Part of a small language model's weights.
Training: a variant of Adam for these matrices, 900M tokens, 3433 steps.
MLP neurons of a small language model. Each row is named by its layer, matrix (gate and up: input weights) and neuron, and shows model dimensions 32-127. Each number is 200 + 20 x the weight over its row's rms, rounded and kept within 0 to 999. A neuron's up and down rows have the sign that makes its largest values positive.
Before each neuron's rows, "fires on" lists the tokens most often at its 100 highest values on Wikipedia text that the model never trained on; "fires after" lists the tokens most often just before its 100 highest values on Wikipedia text that the model never trained on. A number after a token or word is its count.

fires on: "e" 60, "se" 18, "\n" 8, " E" 4
fires after: " " 40, "-" 12, " Jo" 8, "\n" 8
L6.gate327,239,177,210,215,189,226,173,185,208,214,190,212,223,161,197,206,221,190,218,188,222,195,177,170,180,199,187,163,197,205,243,217,208,195,193,177,170,176,172,216,201,197,196,238,238,209,164,163,196,209,237,191,199,188,204,227,222,180,176,192,207,157,200,192,209,216,179,188,202,189,189,181,148,197,199,197,189,194,207,184,236,185,197,210,212,224,189,222,185,186,197,191,208,206,201,178
L6.up327,221,152,214,197,200,189,177,196,181,233,172,205,224,183,205,224,210,226,157,194,181,170,187,210,215,206,191,225,201,173,215,209,207,221,189,157,207,192,190,224,207,227,201,199,213,195,153,195,209,222,195,190,193,210,218,198,145,210,186,210,177,192,207,226,176,212,196,214,228,212,219,192,218,195,194,191,196,210,228,214,174,187,233,235,212,222,153,186,158,213,201,226,187,210,217,199

fires on: "fin" 20, " \"" 13, " not" 9, "com" 8, "t" 7, "“" 6
fires after: " " 28, "c" 8, "R" 7, "'" 7, ":" 5
L4.gate322,183,210,180,215,213,199,209,163,195,177,176,208,203,209,178,224,199,169,205,154,241,179,238,238,209,179,174,197,194,222,188,183,173,180,193,178,210,192,203,210,189,221,178,166,188,210,210,212,167,171,209,225,224,240,184,209,221,217,183,187,221,219,161,185,191,236,160,231,196,138,208,178,177,197,196,191,196,195,196,197,174,193,183,213,192,169,189,207,193,127,198,203,213,243,185,165
L4.up322,177,229,210,193,233,252,198,209,191,231,189,180,197,202,192,175,220,203,195,193,206,200,209,226,185,220,203,208,241,210,220,179,221,194,185,178,234,240,221,188,209,198,185,213,202,184,246,185,180,189,236,185,169,210,218,225,216,215,190,177,223,227,202,186,198,257,171,200,231,189,214,242,185,166,194,224,202,215,233,220,225,185,214,183,204,220,215,233,184,209,236,201,259,211,202,220

fires on: "s" 54, " co" 8, " G" 7, " at" 5, " S" 4
fires after: " " 43, " in" 10
L8.gate491,206,196,226,174,215,197,225,231,155,182,206,170,207,203,194,179,169,201,210,216,169,185,224,201,205,157,201,216,196,191,221,196,171,181,196,200,176,229,220,210,181,216,221,207,242,197,199,202,199,188,211,217,195,211,187,197,214,216,193,239,207,176,174,263,185,192,191,186,201,218,183,198,225,189,230,220,214,200,186,175,200,191,165,212,180,195,236,208,191,183,155,206,189,165,186,180
L8.up491,222,174,220,189,241,222,198,250,205,218,217,221,192,203,176,214,209,195,196,196,159,176,214,208,211,188,159,190,221,217,181,209,213,187,202,221,206,208,185,220,225,203,197,185,171,192,213,216,225,208,201,234,190,207,234,189,179,201,211,213,217,190,204,165,190,184,227,217,205,198,162,191,237,203,200,206,207,217,216,228,180,214,225,223,194,201,197,184,223,210,199,171,194,211,202,157

fires on: "ta" 38, "us" 30, "u" 8, "duc" 5
fires after: " " 40, "n" 7, "da" 6, " con" 6, "ill" 5, "cc" 5
L4.gate990,233,193,186,217,211,196,190,207,188,210,222,221,166,204,192,224,210,170,197,187,225,208,193,214,178,213,156,211,184,219,184,176,186,234,181,219,204,196,210,215,200,233,188,202,171,224,205,198,201,188,218,203,218,185,193,200,206,172,206,234,227,187,213,202,199,231,209,190,201,228,215,205,168,192,221,222,201,220,178,210,196,193,180,212,163,189,183,199,219,183,192,219,229,211,157,216
L4.up990,219,190,153,220,183,177,205,231,197,213,181,218,175,212,212,192,183,174,167,184,205,228,256,191,229,229,192,230,187,184,231,188,202,217,192,207,217,203,180,199,207,189,209,184,183,186,202,161,211,227,189,169,204,169,172,222,206,217,173,209,209,220,191,184,205,199,204,186,207,202,190,200,208,205,212,165,199,205,203,226,224,220,223,234,229,209,187,207,211,215,172,156,205,228,209,186

fires on: "\n" 32, "ing" 20, " hold" 6, " March" 6, " still" 5, " remain" 5
fires after: "\n" 32, "th" 22, "|" 7, " |" 6
L4.gate359,186,187,189,213,244,232,218,164,197,175,195,204,205,204,199,189,232,210,213,221,214,214,230,210,255,174,209,208,158,195,193,193,181,205,225,238,178,232,213,187,207,186,182,206,217,201,184,230,180,179,202,208,240,184,224,187,194,204,192,216,210,212,209,202,225,187,194,200,205,193,172,138,186,177,183,161,193,202,202,229,179,201,214,228,173,204,198,245,196,175,202,180,196,202,212,188
L4.up359,226,228,222,162,172,193,228,186,215,183,178,215,207,193,209,202,177,188,177,202,233,189,203,191,196,213,213,227,169,195,191,223,208,221,197,203,197,175,227,188,197,191,218,215,216,184,179,240,192,196,182,167,204,211,203,200,189,186,186,212,171,196,216,151,211,160,207,196,204,202,192,221,233,203,230,212,181,200,160,179,202,177,238,192,169,203,198,186,180,223,177,208,240,166,220,227

fires on: "\n" 82, "\"" 5
fires after: "\n" 80
L6.gate251,224,175,204,180,207,180,161,207,166,197,198,217,211,165,237,217,197,227,240,194,192,214,194,211,204,200,210,196,175,199,157,192,198,196,188,206,192,185,179,152,251,200,198,222,178,192,195,233,215,190,184,259,206,188,195,200,207,190,241,204,196,221,196,217,197,203,210,183,203,173,216,180,219,250,179,208,216,204,225,222,221,196,169,215,191,228,190,220,169,194,188,173,192,202,233,194
L6.up251,219,196,169,211,201,198,194,222,185,205,220,187,215,209,212,223,207,195,200,194,211,212,208,167,191,211,204,208,232,235,203,226,220,218,223,180,168,212,175,185,192,185,207,183,171,185,166,187,229,168,205,231,202,213,207,234,238,193,229,191,220,209,187,178,198,211,175,213,197,175,212,197,158,211,201,198,204,196,197,207,182,220,195,215,177,198,189,225,206,214,185,185,210,197,222,137

fires on: "al" 21, "\n" 21, "|" 19, " 1" 11, "1" 9, "ta" 8
fires after: "\n" 22, " |" 20, " an" 8, "-" 6, "|" 5
L7.gate133,209,244,192,219,200,224,212,185,187,189,215,172,192,181,202,211,193,197,201,156,185,225,190,206,207,222,185,221,193,200,183,217,194,226,164,170,156,221,207,197,219,194,181,198,252,216,212,205,167,206,223,208,174,239,202,182,215,203,211,199,176,221,199,211,231,179,161,201,226,196,194,208,233,201,217,173,198,238,229,189,209,215,213,194,199,196,183,219,204,178,195,216,203,195,196,197
L7.up133,179,204,198,202,196,239,230,198,185,225,201,174,165,181,193,183,197,194,227,194,231,183,214,213,231,225,197,169,170,195,212,180,163,199,212,205,180,204,212,218,181,241,192,187,212,231,229,223,208,230,214,211,203,204,174,183,226,223,216,213,208,231,208,236,168,187,194,187,196,225,195,184,218,181,174,226,180,205,216,195,189,206,182,224,200,220,199,188,169,187,197,227,203,228,181,161

fires on: "s" 23, "il" 8, "1" 7, "w" 7, "5" 6, "3" 5
fires after: "," 33, "s" 10, "ba" 10, " S" 9, " wh" 4
L9.gate205,197,203,249,192,193,201,203,203,232,203,169,211,205,209,213,195,172,178,172,194,210,192,173,203,232,231,182,196,190,172,171,216,222,209,221,206,210,212,243,186,220,165,168,212,184,201,219,236,228,188,197,208,173,203,226,173,234,219,182,207,175,185,162,207,217,215,220,194,189,194,197,204,210,202,203,192,199,231,179,233,195,191,192,182,176,168,185,186,193,198,175,210,217,233,199,230
L9.up205,183,215,228,203,203,174,231,199,189,220,200,223,192,235,174,213,197,201,221,217,211,194,183,198,233,216,218,211,189,209,158,175,241,202,239,208,231,211,215,181,232,156,176,193,184,198,247,217,177,182,201,233,219,217,207,227,159,240,220,193,189,194,193,195,227,231,230,179,220,198,200,229,183,189,172,199,203,220,183,231,206,228,218,230,183,195,179,198,223,187,208,179,189,209,208,204

fires on: "com" 72, " Com" 26
fires after: " " 54, "c" 5, " be" 4
L7.gate490,164,212,205,193,241,196,184,189,192,242,223,211,226,191,194,182,190,200,216,184,204,228,189,189,233,189,229,201,166,190,210,201,171,219,172,198,223,173,172,211,217,231,208,179,204,166,220,197,198,217,215,190,215,229,171,184,198,214,207,237,229,201,207,207,204,183,177,214,201,153,254,188,203,220,203,209,214,167,171,189,216,194,207,237,220,172,217,216,210,225,218,190,197,244,178,231
L7.up490,204,200,181,165,241,186,192,185,167,217,206,172,216,225,252,184,183,173,197,194,234,201,186,211,206,200,207,219,208,188,191,198,169,219,164,196,216,187,202,199,208,185,198,186,210,180,196,200,222,212,218,182,214,180,183,199,174,217,200,216,214,216,191,176,180,222,179,204,179,174,186,239,201,176,196,193,220,168,224,161,233,195,198,184,198,180,200,202,210,184,201,225,199,223,214,199

fires on: "\n" 58, "ta" 12
fires after: "\n" 54, " " 5
L7.gate428,213,222,204,185,211,193,237,192,218,214,217,206,172,221,215,181,183,191,264,200,205,195,214,166,224,238,198,161,212,192,200,194,180,204,235,181,211,176,201,192,178,212,195,200,164,211,195,211,210,193,231,161,233,209,197,206,221,211,200,214,190,166,205,191,189,192,213,202,194,231,201,168,199,184,218,170,219,206,179,177,198,200,177,227,152,195,195,225,204,219,185,199,208,194,201,158
L7.up428,209,208,223,200,159,160,218,215,199,240,206,240,186,177,201,222,223,199,186,200,207,183,207,216,197,211,212,218,209,205,216,187,189,242,197,186,200,216,222,203,203,212,170,204,198,231,174,186,195,202,228,216,222,205,174,175,199,170,160,185,179,235,206,176,183,195,212,212,212,218,201,181,238,162,242,163,192,215,238,174,214,178,215,210,211,203,228,208,195,187,192,218,218,202,216,195

fires on: "-" 22, "ne" 14, "," 13, "\n" 8, " Ta" 7, "ta" 7
fires after: " " 35, "\n" 21, "-" 4
L6.gate163,197,202,247,211,227,211,198,192,170,201,231,206,229,172,199,179,227,180,178,218,239,223,208,186,223,176,201,236,191,198,231,209,226,191,175,198,185,194,205,197,241,194,187,205,207,179,218,176,227,191,142,217,200,143,197,190,209,214,190,202,218,184,176,162,183,216,215,192,189,205,198,223,177,214,218,221,191,234,221,210,228,206,209,212,174,235,203,204,196,200,168,209,215,211,197,200
L6.up163,198,164,197,208,214,214,216,238,189,235,205,204,232,194,199,229,198,216,203,210,200,155,188,225,218,209,184,229,209,214,223,206,201,201,168,169,146,170,168,186,196,208,203,195,229,207,180,181,179,242,164,205,161,229,207,187,177,210,252,194,210,161,181,231,168,166,221,216,192,180,189,184,212,170,229,223,213,203,173,226,221,178,195,229,203,188,168,187,219,206,199,183,176,201,206,195

fires on: "-" 43, "\n" 19, "y" 6, "," 4
fires after: "-" 29, ":" 14, "|" 9, "\n" 8, " The" 7
L9.gate844,211,194,228,232,222,223,157,208,183,172,212,202,200,195,231,227,165,177,181,212,193,205,183,185,198,197,182,216,176,168,221,218,184,196,202,203,226,181,207,199,210,204,190,211,209,206,170,192,171,167,221,219,207,197,178,200,242,234,175,231,210,209,218,201,194,193,210,191,188,196,194,215,190,216,220,221,189,203,184,171,192,215,206,183,195,195,206,238,205,212,163,171,188,169,243,235
L9.up844,216,191,244,220,216,191,187,212,193,206,197,177,223,172,188,189,192,195,196,205,215,212,199,185,156,214,199,210,202,220,209,234,184,200,184,204,170,182,233,186,188,194,170,184,238,185,189,196,160,181,207,225,224,258,228,189,190,170,173,156,181,203,184,206,160,221,227,243,193,226,200,154,187,192,191,186,190,219,208,218,186,226,165,227,224,202,204,156,214,179,214,205,231,194,190,184

fires on: "\n" 100
fires after: "." 97
L9.gate982,260,165,204,197,207,173,175,165,196,202,154,205,214,169,221,208,200,213,209,201,215,188,213,179,202,198,172,182,178,177,177,189,200,158,192,191,190,211,216,188,206,178,201,198,178,201,170,213,231,204,197,203,203,229,212,166,201,190,229,214,190,206,180,173,199,208,190,198,218,175,185,178,155,181,195,207,174,201,179,216,176,206,215,202,141,224,196,218,198,218,165,211,180,221,243,206
L9.up982,212,202,183,198,208,193,165,216,209,188,182,184,232,226,197,201,205,192,180,174,223,219,193,197,195,204,186,222,214,197,207,235,212,204,231,189,187,187,226,196,190,187,172,189,203,194,150,209,202,193,207,193,203,204,221,226,224,198,195,178,214,213,181,228,221,241,191,217,185,224,250,192,194,194,191,184,174,171,185,217,185,160,189,180,195,158,207,197,151,217,153,188,194,219,203,204

fires on: "go" 39, " Go" 12, "born" 12, "ent" 10, "tri" 7
fires after: " " 39, " w" 10, " con" 7, " the" 6, "-" 5
L4.gate1016,198,204,183,164,231,196,170,214,180,215,235,192,191,196,198,225,205,165,232,190,228,210,212,205,186,231,207,208,200,202,183,194,207,173,177,208,185,181,222,218,194,193,196,185,186,174,211,217,198,183,165,218,171,214,215,164,204,204,187,237,203,197,171,189,219,164,186,220,177,190,198,219,217,209,211,180,246,229,199,212,211,191,190,223,165,199,208,201,158,188,199,204,224,216,166,159
L4.up1016,207,193,181,164,191,198,192,169,169,201,193,179,179,190,187,171,203,177,218,197,173,210,194,215,213,238,174,181,220,149,188,200,182,189,169,183,172,139,205,181,190,180,193,188,182,200,210,217,202,221,198,211,238,240,181,168,215,214,200,213,201,172,212,188,181,220,192,196,207,233,237,172,199,206,206,187,223,218,210,203,195,180,200,189,207,184,185,182,149,186,187,210,165,176,188,230